python train.py --n_layer=16 --d_model=448 --n_head=7 --n_kv_head=7 --head_dim=64 --d_mlp=1024 --vocab_size=3394 --activation="swiglu" --norm="layernorm" --norm_place="pre" --norm_eps=1e-06 --positions="rope" --rope_base=10000.0 --rope_fraction=1.0 --qk_norm=false --attn_scale=0.125 --bias="none" --tie_embeddings=false --parallel_block=false --init="normal" --init_std_qkv=0.0337 --init_std_o=0.0337 --init_std_up=0.0337 --init_std_down=0.0337 --optimizer="adamw" --lr=0.000953 --beta1=0.95 --beta2=0.99 --weight_decay=0.62 --lr_head=0.00535 --grad_clip=1.0 --warmup_steps=201 --schedule="wsd" --decay_fraction=0.484 --decay_shape="linear" --final_lr_fraction=0.02 --batch_tokens=[131072, 262144, 524288, 1048576] --seq_len=512 --doc_mask=true --train_tokens=1070000000 --steps=2720 --dataset="wikipedia_en"
MLP neurons of a small language model. Each row is named by its layer, matrix (gate and up: input weights; down: output weights) and neuron, and shows model dimensions 149-297. Each number is 128 + 32 x the weight over its row's rms, rounded and kept within 0 to 255. Numbers have three digits each. A neuron's up and down rows have the sign that makes its largest values positive.
A block is one neuron, or neurons of one layer that tend to fire together. After each block is what it responds to, as a language model described it from the Wikipedia text at the highest values.

L10.gate86:213105159181168122116131161073128108115121102143080045099148075148054118193135129087136197107134126138124096130131159103110162163127110142146152118115164086156095131100151107114149170110134107187144131175132079125116124123161112170114189148144159204101106139147146081115064106133137153097137128141151136150111131163164079145119106081108104107124108107103135084079083135107087095171144119113153169092109154098135144109141185199102163112130132106110
L10.up86:215129123101133129156128095132072148106187156128143119031168137094123119118120116131174121141065171178179159126133172122142112125120157136125106143100173180119145156147114134054080131063132120121018164158134136095120109157133146119116164191147155163144100124128086161066128136175151057143134140133154183093147162122120128170130142131180205139142113165134182112144118095138103049132098073110130117078169101129085135120046211178092158093068141144119
L10.down86:113147036160092161118158151102162183128089118139092137091157060081134099142118128170231148078059143164101088152189159204199154240135133132121146149074124091160128177061112132137093077144121130121182104061088105173105100062165104151160211126180079180114164140111142098120169096114095138134131160104116134119144149098110109092148124121140132142126117125120132139111124178072123125074106144076114117143117153070127133158165134142125129134116174146103
L10.gate750:119103113178120105076145117095138096116152109214114191142194132101107096177167093119141097107128145145124124113098094136057117155125084098139067161095090121138110166130147142130094152124146125113175137080106138086141107115151119118135110166142180063194179119121134169124097153196164132096140126100120149108184122116117124095103168088097153166121161121144155182148154131095093128137147102158146106174134151149135060158105097147115127148141133160110
L10.up750:129174112111102153120120151150136161139142155142113135099149142109111117143095129156182164175058153127103137084102130110117147184173161113132127075143108105117222093106138131154143134144170163134129160104071138128163084065160142072119122170101123073166146129155105121178117134139149125105157135135119127161129163137075150149120139114064144062138142163130203187084146087068103165105099127143111087101105117164202064143132139171180098166131089132139
L10.down750:134119066153135122121087183167161192103159165089176100099121150108135140080131141150182177115155115100137089113118115170120155109119175118116155147144141132158114140183119125132194110159105132092140136190174049157067178135142187176166195115103110132125072126152133196141169101063092164124083118200105096094094118125152085162146087114156168119099140143131106044076122124103148106084147122136111149131108136103158217137141116081114179145102108151145
L10.gate899:108107106069123111078096121142095100084115067152092151066149121140134096180117081121138162124075165155128117136124157130098114138051071104138119134102132112105132111088052128091152148135144143119118095143090099083146147113132106128138125194118151106089152144140141154121188119122101123124180151126086122184150142123118099104072148116144111176116134098186212151098142062083145099129135149138156098111150104162144120125117119160125172091149121124100
L10.up899:147132155188197139160128133099156125154126131161089110144123109131140177117114178105137134138118145147162129098037124141057109132152151163248127146136124097111134132091156136152105082138114094147095120086114149080124112123148167131121143094142165140083135124149085108136133136131124173119116128096146128120043081131172108115112123070109124075133115096105100111139107101105088109081168119140144111147101122152151080105120155147074142130136161049088
L10.down899:147079087111149165137113165150113128090155126104164122126149137146137112134188178127167115088156115110133120147184128151217162113178104072104171145083144144114087129154113163126054128107138098098131108087126194121116152123066093111195155061128094128132137129143135142119123119107117166097095184124149102085200127084118090119198051156124163150133168083077139123133128123143115175181092090098106141217071106143133148192124147147125108184076108158162
L10.gate925:190119155112163152172103143103149136162133077114129153087123074155101130158086120138182162074161135138121139113092126252106147086123176156119118114117186182141123116048130142125113101142097134119167131104114173128121120101133123130122212139098104040130161137145169167117106141066103114129148130105144090170107135189122121155112198141118079145145148152090151127124109134141104105170086110145118094098140078143135157120146171162111102107128148135077
L10.up925:167161144156089138132159123097118131152151093120103132058120059159130147146115138092144142142168116114159152085113140255079114145103140101207096142108094133145157106068146139120108095146109083095217166105128171118132075108082149119139173158131074083160158122107139201068104113142106108162147072156152192152072179159143127137107148104146121113170089136100111123122157130116127108129119111154073091103179131128131171074127137103145112088183136164061
L10.down925:105095047149114084071126160104107123083117179157178100154161168109160120112196131184055098164087108065099129191168140106155111125164074126092146143129087109129147143218137106165165115121133140156100088154138108103127115120148120115109147108133082151127068111135116095154130114127147153121121141094142109115157117043126094116126074144108158139116159142151122107120129144112089165093134141166154197188142129144098095139168105103115164194126081067206
Responds to: Inside proper names. Word pieces in the middle of multi-token proper names, especially the hyphen in Arabic "Al-" names (Al-Hazmi, al-Islam), plus inner fragments like Haj-i-agha, Emel-j-anov.

L12.gate674:127076091124149097215151096140146065084101130144134114047170113100172126150110096205136140099132171108195158183069136166150114110104198091058105043032110130166110159121155162176128124147160091105149112143184147086116116158106104102154127127127130108104149136141090093136085131166141104131128148111121094114161133094179173140125124132126164100089148152128194192135142114131157075107098091142216116111157083122157093159166126141143162124171080084121
L12.up674:102162098111109080048139150101157143121123122059113158128135078146160098136128151062071053089114163153105148147152117132110106090185129132076177172150127111101083103125124141137098100143180154123097151146125126154136117120088181160118112134197061098070144200166096150105152166142150140131097125095133113129066144144121136192141151106121153129079133090128109136156139093164156133089204122118133183137094122164176114118118148136119117191140119118141
L12.down674:132158118164141156116112106120180161115144123161153128081119139155114174096072154190204091156165105157104191164150072115122142131147104165135136083140129129144135135106119151086118151086136083155126201124075134103179100141082168126072141139143118158131098124109142169176129050160065106147128143128143146110142095103164120135157148129153127155047121100109145129083110083157149082079126140129098098074162067109102176126114151111087155106148113130099
Responds to: Table cell ends, mid-word fragments. Closing parentheses and pipes ending Markdown table cells, as in 9.4 (0.37) or gold medalist(s); also inner pieces of split words such as p-ers-uaded, child-h-ood and the cons-ervatory.

L3.gate116:106117118129126169118144082103119181180135151182123154134056149141187130077075116059130169083093111102109123117102091117114089132125136127120125092037159115141214138106119153177083098102094093129176095140201106168152085111125128148112144077116072156159082160096142094080104170114191219140163131137113162109139123158105084120098100057100119149111138116130119134122097143061117145132132097145095102124093083132109151076095117060083073098089171145144
L3.up116:130124128169150145143174166107069135103159142099137079113169150174147124072094100138169158134155120170179099105163119129140145080117127061054125141165159135166122152103110151104052146117104179141212128139146133169151102131168173162139156106123113155104133076155130153089131144125151146113101113156143106155133159118154171113154066147071116092089132129102133099108134153135154127156083116089160207113107098192120131082140219107112159110130121052042
L3.down116:114129111194143176096142136066127147196084111171154189175152107147155144054131129118136146102134185120022156146140119127175091173104176172102126092098172106147127122145100116188101174111102152106132180146152088151147104116149097139161114089156107145121112095081097124133145151079124201144161129091119192128115109081102147147126086099156117115147190102113144110121129132104095134176151168153069154132080108156114097146173119159108083098076149143145
L3.gate181:139194126078133135151175167150108143109166147067141124107161169141175081155111153146126147122183141168091168069134052146173108175106132148161096117077094082129092109100198124169113126178166096156159165143156130187157155094153145115122090134060128122113112139195161068127115137139126157171071120112193160122111041162114106107179135155137109102095138116106147089225188080106141109164117114099142117144117153149124124125126121104142115127148150190114
L3.up181:137106141161140129090099158109206150125089125081101107099195113189137119081110079145172145134078111146090162147178067075122130132101113119138087147086115131165191082140103152124149143115161100143175103168157111137118127128141086170143125120119122159160066119163135110124148131196166120142148119110133081202101118151151173163051116132148139134146141125121144102130136162137104072189108159085093127062131033115146132129183085153103125115129051108124
L3.down181:086122158095116158159061093127168148169131125216124140165146096147116159133146101109125163143106096133139084135155208157090123082111143083117128145135142120100191165175112141126103145084131167098156093083201159135118038098185115163162138173112096127151168129075146135030068122102134143128160114156040119111053155139182126164085142133089110113150152086154150154111114118156141170084120134167084193137160128122087113102111215148111045125106216124170
L3.gate423:165185083140138093106153121118119096109155083092140192094114120166151121108135125091164066137126127155177134114126133144149140112137212081153198082133153091094144169146143128150007148132124116175144128128158134152171063145144191109143136109210129120122070129128072105092097099127102176156139150127089194130175135129144155135150128104107149141035118124116152205166101187174200109112116117091129116098121144095080140082106136157131133136163145161143
L3.up423:123168126073112142084078141053147103103111145116179146113133102115148110070121145111177092173184120161137117121131132095079122136154149102162168074140117116097151147132133115153113132141117161127138076187130113109135164108133175171138087111172112145124081089115117084127105068112067159103134143157102130126073138141131123153096158162126103170091142119115160157126172153153154107069114184140172147114095100146112140032105161187142103161167100127138
L3.down423:117116126154077140166079140048100114135162178120137124149143130099087074098078151163228108103156126157155082141147103078097099118133171159124131142142094119156123145101118084090249114177104142126133121177128183113151111150146109179096093111136070129192117092096172119140104084135122127074086086116158147121174123139119126181140169130175174170148131110116151116113153133141112131131107121084124143137144134182114117119126126159127141162111089071109
L3.gate723:141128125151081137130181136122158120115153178170126130105116087115151115213091044158131126096095163136167163154125161091097129167037160103104112124155153065149172100172142106140127140082159112118128104141145057127138074141056136125100139115141098100188109130085111123097176180101194218128164112098138154177110132106175151119165140126151128111164100114100125101146143146107172163092070132155059171150136074153145150192135173109093134134096141113128
L3.up723:116109136118092131148112108118116137098161050188072104106118095101125112142098123110160135094118103129110102103104140153057096196105231149145102082076209112118152071113133102117122164130121118117172163140168083104093073079139091111098112127177049111160108139061105094163138120104140112114181087085099093162107122140097105124125110161141071101144116151124171113106074112068075120128114102119125102192107136154126134131151149086138103094080124178122
L3.down723:110104073118120112121161099144118183165097136144162103175105112144117091133164131144122180182094176134118121115106179139203157134158124146099145093092139128121111049144109115136092136103167130181103072138192117112167119137110138062162120092109130127080158114161130098133141145057214132081105136140137141132132122089125095139079097134162111066136130112176106179138115081135036211116129117131120136146124088102179082097130110134146067164083134179087
Responds to: Intra-word hyphens and dashes. Hyphens and en dashes that join words or numbers, as in late-night, Al-, 2023–24 and W 107–90, plus mid-word pieces like ment, ext, ap.

L12.gate819:156144111117103097130110134127149117075073174164097100118174161099097134137133132141125180064146120144117122126164095147121126113121158172131109152068137173105166096126118104133122139100047106110093094107182117115150047103171116106115165197103107127137097106124053126110168154125119091115144175141157179106157152146163112153172121148060106083135138066134029106130120072174155142126122123165154162150150134129121101125117107108051113142166093153165
L12.up819:110101080100122149175127138160131127126079170118197127121137136130046138130120115132169155178147124099117085111143120119180184137104125166109113141134090135114133114099188114111135158105053157173143129080133114179101104094114116176089118119091066177158151103104078080141110075119120082142111135160151146152127184118085134142143159135115205138159115105112161123136141166077142081135130161132047116227140120155092113202105132141127148151168148209150
L12.down819:130135052134073122142072123112138121171139152123048111144050161151121058199118090142159095068160167105142122113110085112141107111140192109173153091131117135153102127100159153102107117141135100164119139138142063063039123138156147098172128173179138193159127082147137123126177140166127145037105184136134152139125088173157143088078099048061088086071101113145195147131153147151088120150067175085112154147111141148131096120090141126133095113150160121143
Responds to: Media credits and infobox fields. Tokens in film/TV/music credit tables, infobox lists and episode or appearance descriptions, e.g. Television film, Main role, Language, first appeared on.

L10.gate47:124144156179136141109153097161107125149089138058120090180129144120090117146113130135101160106107153129101074061145132132089130116149117166145102159158107113062081149133135076066110099176160126050105158148120140137097142124139055119149126096143143130158102160111114140111118163104116153111103140114133125109081094144099182255069084157050139142093089204138126141159160138144141096142137139148107131136143179121075138120162180121152158112124166147140
L10.up47:117092193130127121075158121125112058131092186099163077118155105102148084075131113110154165148176117121100143196161118147078103082165128101117097141139106062072075142147176163149106033136093077118177168187143085125093097109106110185184138123122168127147153094118114131152165123080097136104146075184147154121164149145115120177142072164181192087118090144178101160125108120205126142145118135103126131089147105141166101117119090176137123118126199127103
L10.down47:134115113146102171139104142124116080139115134072146102108086182136087143130129150115078158090182155140150106130103101095133159115080154038174160117121151151114127203156148110121111062040165108107109157106106146157150141102149143133154110158112147071102166173186077076127188105107151181128082116132144155191132106157169130060188131195117111120052129164131116147090153120080066113146014051142123133135150172078142140115150133104102153198079137088121
L10.gate163:103099112090150104153184112111095175077138198108117108145110163055151119133160120106163122143209156132081137154119132138120108112150105110117112116219106112137079133098074155175077082131079071131101174097124112112138110170176179080235146126097123131102113119103068078096079038138153107158174123088113076120126110120095170180114141100130104132144147163054171110157125099171132088099096176165129119157118171188107116182147120105171230146106063116116
L10.up163:114160161095160185119123148079151145154137104167106107108144172157144105118123089142114070102152118143103142069111139122100145092127111160144131156123113124156166134149121057124155114066121112097231143151145105092107118107142117129123124078127224140191088152093090111169130074194172124152114117163100226177090102097080139119158114153159152124135121185122123107149121134143137143134078084117118163139119135126130145105116123112151134132160134162113
L10.down163:168143118104209127195121140152166147130143109167072119083146161148091088100046150208137116098076185155155125079141116111134137161191137096091131156089120131171217150200123115101159144109133088113163144169163147122121074131131129109123123213160143155148077160099118103172115090124119122168153140112169139118135158118121103151119167100132165126132095149163162120060148134165130162143152150124067185113155078100125141100189159198162068084123170119117
L10.gate332:142079108095199099118149172160118153111103121081164098084100148140042119089162178139156138128095117089123109145054112147157126106150109096142142126149138157141183111141142158066087119162104169192119126152212140139097136116088123112169152126110156144108092097151142118123065153130121058128160116118136115086152125142124118107118123155138124076109139111117104114147149125128144070113110086158154187162171216143126047155121102120172171147128117128172
L10.up332:143101127053200153095114080136114149127117077166179130125139139096100103108108188222137215135104121142086125142101179132093082183104161085211148116174119105124144161119147104159160103130129148126102129135056110114142169171096079181160124137117142158112148109096115041158127133146077114174112177145173148099145098120115154140105111122152163124132178065136109091088147109134114150128191148099154136168156175157105131089138118115216130117129131146194
L10.down332:125173149124073134141067118150142145131143123171090089099116117171084139136175081160093165074111169109181149168175139087137162062167117109166138113099143108101143160127172130110121169145170139151146160157102121193147156078131149129163137121112134153147150159137101077114141093108151166094117161106101065143137094059172131137142095118157140134158189105098105168120131101091141129056124114108135165128124117182117185100117124140118105127086136116147
L10.gate404:133136078150113170102179138067110107109095079138084171134142079172099099151161160139124096117202088132136152169106129116143110118110202131194094112119103103123114131168135121088089094122122120107120161132180122121089091111103100129166149199067114160149108097123131105099108172122165122146119151162133102140152132128158163152077123138112077066062139046145160138189160138223134113147135131115098153088164110125121129138137105129117168143158130101167
L10.up404:047160133089201110163117135061146128140076183159119084150146088035054110101104132160159114105135138177125125160101104107137083118100103102101151116137102123080103140166161091133163112125119203136095176156149127148131140139106146109104120100169172063091051060104129082121118121178122171125124165165104199105148158095106166160109137128174134123145097159120113101072083134106131165137160116171138085169118183098101162134190098116087061211121057137121
L10.down404:123127069079129107164113126224130141074126131159146127166160168143123124118157155094104108168144112093182110121160160134160088101190133137120113164134118092067148134078127115115116133074112098161092141104118135090128115101095169125112104236154147090091103107121118112122148128098094133148136136104128167142118128122121120173096121203130123091128133171131064133175118104098121131131148066126099147202116180100087137138153175142146108122181121134126
Responds to: Predictable encyclopedic continuations. Highly predictable tokens in Wikipedia prose: word-completing pieces in film and media descriptions (adapt-ation, dr-ama, anim-ated, gen-us), function words like "the", "of", "for" in set phrases, and "=" title markers.

L10.gate350:115141154095133142132159081111160158115109165134128160122104126119127149068177143083150114122110120111150125171119152126123096130136041123127113116148169111117138168106112109127177105137111091127130113142130150106113200137135135185111157166133146104159089153140194190187143092091074195090133143097114181098124128138063138087077124069121167110116179084104099135099120149090145107099109102155104135120120095135053087130169077125106101185144105131134
L10.up350:098121091149120095179166161110069169152115079119126132145133166068174138120118183141149112087127119082131106115123076170115059036112160148127085161181160159110217117200080152160128144140137126112120136135123129175153150130130088147079159078088118103099128150125155174151110102094087122111120086115110128114111130113153096123096120170096118079185069122156047105132150093183156134111124108128116115107102169092190187128083172120166125142159103143108
L10.down350:189106128123091141139094131124128142115122132118117136099110094120116133152130189192109112109154089177136164094113105159124188080158156072108119158101160206115168059125115153143184146143115140130132111142101179101135120132137134124130103103128188152095145152148143118145102080069125192141129179120222116114131121160141133114141127194144140094136151088162129104122135097160118118099126173141068147109114132125167104097096071129089059140143161084161
L10.gate394:105109112134092103097158124088196096172110066104098098106191125157086137099198176147166151080126111062151108156102077185084056116137077110147126162146185142126120087152113079121151122129131110124081176122194182132150066141142094092190161091151185165138208159108108124095094116130132169071190122116109097137176144086126088152122141148110137175115093131157077166124105117150123117114066095126098073147148115130207126141115137139102141084137172115136
L10.up394:119161150159174138180130139121105106087123196128145149129113139140133135153153137100142129135088089097115164138122132140105137163105106108106101145150129165132112139123137144113121148173075128194099194133075137220134096099118118150134142078082080102115115107122102137135115104098156195132166154122132128076098170163168117083171119154117090125147175094125170144078113119124109118148088229086072137101131067152094189135171196092126132152119115175131
L10.down394:127116161057102118134175092112155140043128071106129072090155101105152116106144181134063112116128130124177093142134136085168162151091105031135188205118146085164172072141171186072198191101116135131139140113138073122155132137087125158111208144114134134093085195114114162148085131162158146114121113166140192183122122141090128164163061129145084126129124090116129124207130191167084102126115105177160150137140136126170175088127158145147087137166184077105
L10.gate490:080156202135087125150157180177140136089159086154119155180126161103075101132166146120106167103076088131096092158125120131128078082121100049126112086138158175138141101154049134167158160116124134134153088137089151193108118133170136157155096115138188056084158139123138201090092178136156167099176141109140111107087097166137119129117096153108149114167085114095147082122070119173125068087111079162118126119075149139108158191178110134159167083143145119120
L10.up490:102186104113070143161132112180130111194180127087128110097155124162100095091153116102131093120135109104137081183091112091107097070064105108092134136157211139116171185068132136151110163129109140102130112132101156126125128136122080148197112106128121191127175171109131132141118124129114153147185158111139138104138159151111112120139160135119112134173110085119066120134178166153189081163061185130061136129041183104127147119131147117121123158173118100102
L10.down490:113075058070121103093131120123121190099066138101124090164158138112150134199118175130047165183107123164112131083126134144133096099118145102136173134104115147171158114188115160183147085103212087173169094123107192116180143156102110139065155098078103132093125213109134098133159130070155132155124087113120131137118173112122098156129120169070196154125087164111118129104065102123128136177108107214107124100160100087101070123135110137079066098139126135169
L10.gate1002:093140117108182104178094130126119122141141123142095146148129062142094128103144139147112092127182137095141111109145145152102154116041109073107083156131126077152044146164125111130126199126092098130087207107123137192159110140143117140115171136150102151117161150096134122108131212104108149092120134115111098104133067135174157117125131125044187099195212089155146180093152133095161168124141131117120128116088101115166121130137125146141044119155052137142
L10.up1002:124080141103140120160097131198129169117114084131150183128077114128118121125132160052148120087145139116117136101124096124184111103125109114133116156208119165128158207153081132142129118112144107131198141166115135174120120104108055114122149135146128138122203095077162109140158135131151155134142087113166102073154097182103125119091173177103038134183184162145095144122130124142164169092135099152050144148119117108117158125152135166151105098135093152123
L10.down1002:099096180128089148146087054181091170081117142099139109153122180075217194115119145125145103166194176096136106062132099154167089167148175140121113166130110136131132140137203157169161109110172125078187140113115181137161121098081094134104129099106131143077122125122115144119102101049109106117137159157085144106094175164089137085131132088114099111137131132149127146171077087150099124142214122154169156057203083128120124123143104153089145097109171093163
Responds to: Table cell endings. Tokens ending a value in wiki tables and data, such as | separators, % after vote shares, closing parentheses after units or numbers; also mid-word pieces of rare foreign names (Gentilesch-i, Echinoc-ere-us).

L12.gate261:117114105111120173100134181164089113107163141104180131109182154137122124141144141125112161143125171138114140159159178136114191172121129091143138123123164133155082227072137173162157097073161087125072063136150211097135109110166134110114198124117157116128114134153180107145137178200134142196136102100071172109121084121117106114115096130121150199139078136122127131088130133143102106136094092100098112106124125108114083136053160095151162106121155159128
L12.up261:127124133146137107136151111144088093215158085139085117094163105103109131176143186108190107142170122125143118142074131111130145103102080153111157090179080153125100095110138196130150113079115108074153193115126107192102166194144152100170168150096126125135071221116091151117151093106112091144133125122155153099116099182147095159144141119148113176158101136163097104076072057110088147113173139135144172174155140142171097139040144207108163155116143146113
L12.down261:180101078108132101129101124169110128155160142152089146083124060185107115129130133075116083099129184127139144120168117066144121080098120107082148176163150167104115154126086127125190097181109095187155140109118187080087162116148115092135100152130187124126096133154111109102145151130085165157142158131070156182079125107142092125063198134227141177164114106160141120069054154078103128116172131131160107129124172115106092177096122114062156085086211136136
Responds to: Mid-word name fragments. Inner word pieces of multi-token proper names, mostly rare surnames and places in lists or tables, e.g. Shap-ov-alov, Pakihiv-at-au, Oh-ake-a.

L3.gate174:098102154226180126194106149204153119063151159127114108177171123130082068113166107111125114131130133143147150083121166137097156145080154112085114138119162161152137154156092135146174173090093100099131130136165095194147184100113119167081152154108145177170114144092096162095074118158120117104084118124162139139125109125131101144143113118122133150099166101128076141084117098179117146139053156111135144138120121146158127159101138125126145094133116088158
L3.up174:097091089151080106133115152163153117135040092133122133157166129145106100160114136149082131085142127144167126117121085133123123124134157136213124147110139160107112087112159165118129125043200095112108149036115099141179172114151104158092135122119139144145130164088196208147120119125117131105154169142133104149134179163094083147117124032063075184100149094077136114136078138124086098151095113110129110087130160107090107076123136126119118165130121168153
L3.down174:127118067141147167167138156155147115159177140066188162139210142104124103101199151116069111136107175149121063097120146191121154135165140182141107126115146122160087147147108135163187156089159053179094159134130127144053168114178147190214063171170133120100116156169101168095084106158108129095109131079122100129134087128154126202137143111099139138125117147143091139137163120148162140093137108097129117131149109152118124087151135124089091136122138112146
L3.gate264:140111170093161113150129135135106100140140163165165114099125116182105154165160110155152120145127100122136165084187131136159153181176103102128193140093149094120166195135138157187128131126099097135169113120113108155148120247081146150125172156217100190130101134113058124130177106112131117071177143092099097193120192115152127139139120138144147098095116141114135107121094128149175165135130132132120068073176036049026122195084154186128088083142109165106
L3.up264:111112085156120115155097110164166062162166100131073122076186193112092073161122082185099176137050166117136137111115035091069129188142133134130066130108147122189170140065170176081155151126118112111126173128130095089144151118137138159195107136073091173130131154116084084150201095124085128126148096143112163098121117179097091130165198182159195149156181138097156119161080134133127117121124153117174096133150141098133115111164118107112118136126162124108
L3.down264:138110186139133136113079189114158102179126075168117155050124145112104109101111115145131136136123118123098152107116156110016151140135100139135131113128140148123157096169153177129195156133143134129115124188137089085055136126174102192191075085074139130086117124106104121105120105172116090178124149098068148128104137145119095135171170157133211120148130119128145104131117106096142135118082170163155125097134149152127100068109118111122129126127157113112
L3.gate492:156099118182135150127125136152111131118150112071125179129120102104148070126216134092098163110115157105091099105136202149112137137177124115141152098113136144180119087139134122131135086101092130175139145152105166178103174092166157137135158127139118080138101103083171154093108134125139120105143148156074099059119125086154152106114142174114120163175117147097152138165122121152102116150103074115122133112164075139152091104132147129124044120087156169136
L3.up492:124109098139095100134145107140098138092167081165090154170104192090131136185053159112122111147101183090212146150109119127173157056125112106158180153193185122126181118159146119165137166128127119119144133071138109168124133131132132098049099094118141157131129148086178144121179160108155102184092121123178113132127086127106168055096163145093136164165149181115083165139144140136135052076153144163085124125111129174099087109119140155184171126108099100137
L3.down492:116090073132104112149147102123189159077193102153066153163120077080143112148156089113098131151170129126141115116118061103130097090154097059147121144102100163100111117073162117119209068107106166120168157179148144138132119097144131122170133124146123111107085114110129123105152169043135142052116126117192052134136116093121179121128177164129119108210042121108160175138130093183094112135127108163102090125139154113111090133142072162137197161132132124155
L3.gate634:172113143120138132096129135180147142067105116073141113152165121122144108085131166075196124141069145143114165116114156142155110152128109073106112088133185132127130144163103141142068153101114127107180149125113115104181117096125167129108134129197106108137073107140108119145123086104120118142151062155097156160149141153098160099112113131083121120126058088151117166114140115075192119147111163164154092141154149135101186114146103139130104110076052110105
L3.up634:163075117130144098096170129172154142054117162120196096124131135116081068147117198120162155123156110118119152157088143124166135152101154106117122112165191145142114156123048126111088123142152112105108146068141166119113156120116139150116107123182143155140131113148176117136126141104109187143135131120143116123151086159001152091120106176118103157170094112110134114113155081082199101163123062156120119118140177111103129114151167191091156129139134133143
L3.down634:143086095109106104140162154152139071169086137131092153146157113105167107150138097105172137126201132078126072159170122132140133137102086127103148153112117126161131184190117132131098134165121149152135200090117141166097185122101164155102062183132134134117142128158151146147171136039159158092171164112099176131150106051101129092130163112127140136150152130108136120162162086138152101142089091135109140099097146091143025119109134159118127094090158194130
Responds to: Coordinate seconds symbol. The double-prime seconds mark in latitude coordinates just before N, as in 48°35′35″N, plus weaker hits on word-initial fragments like I, Nor.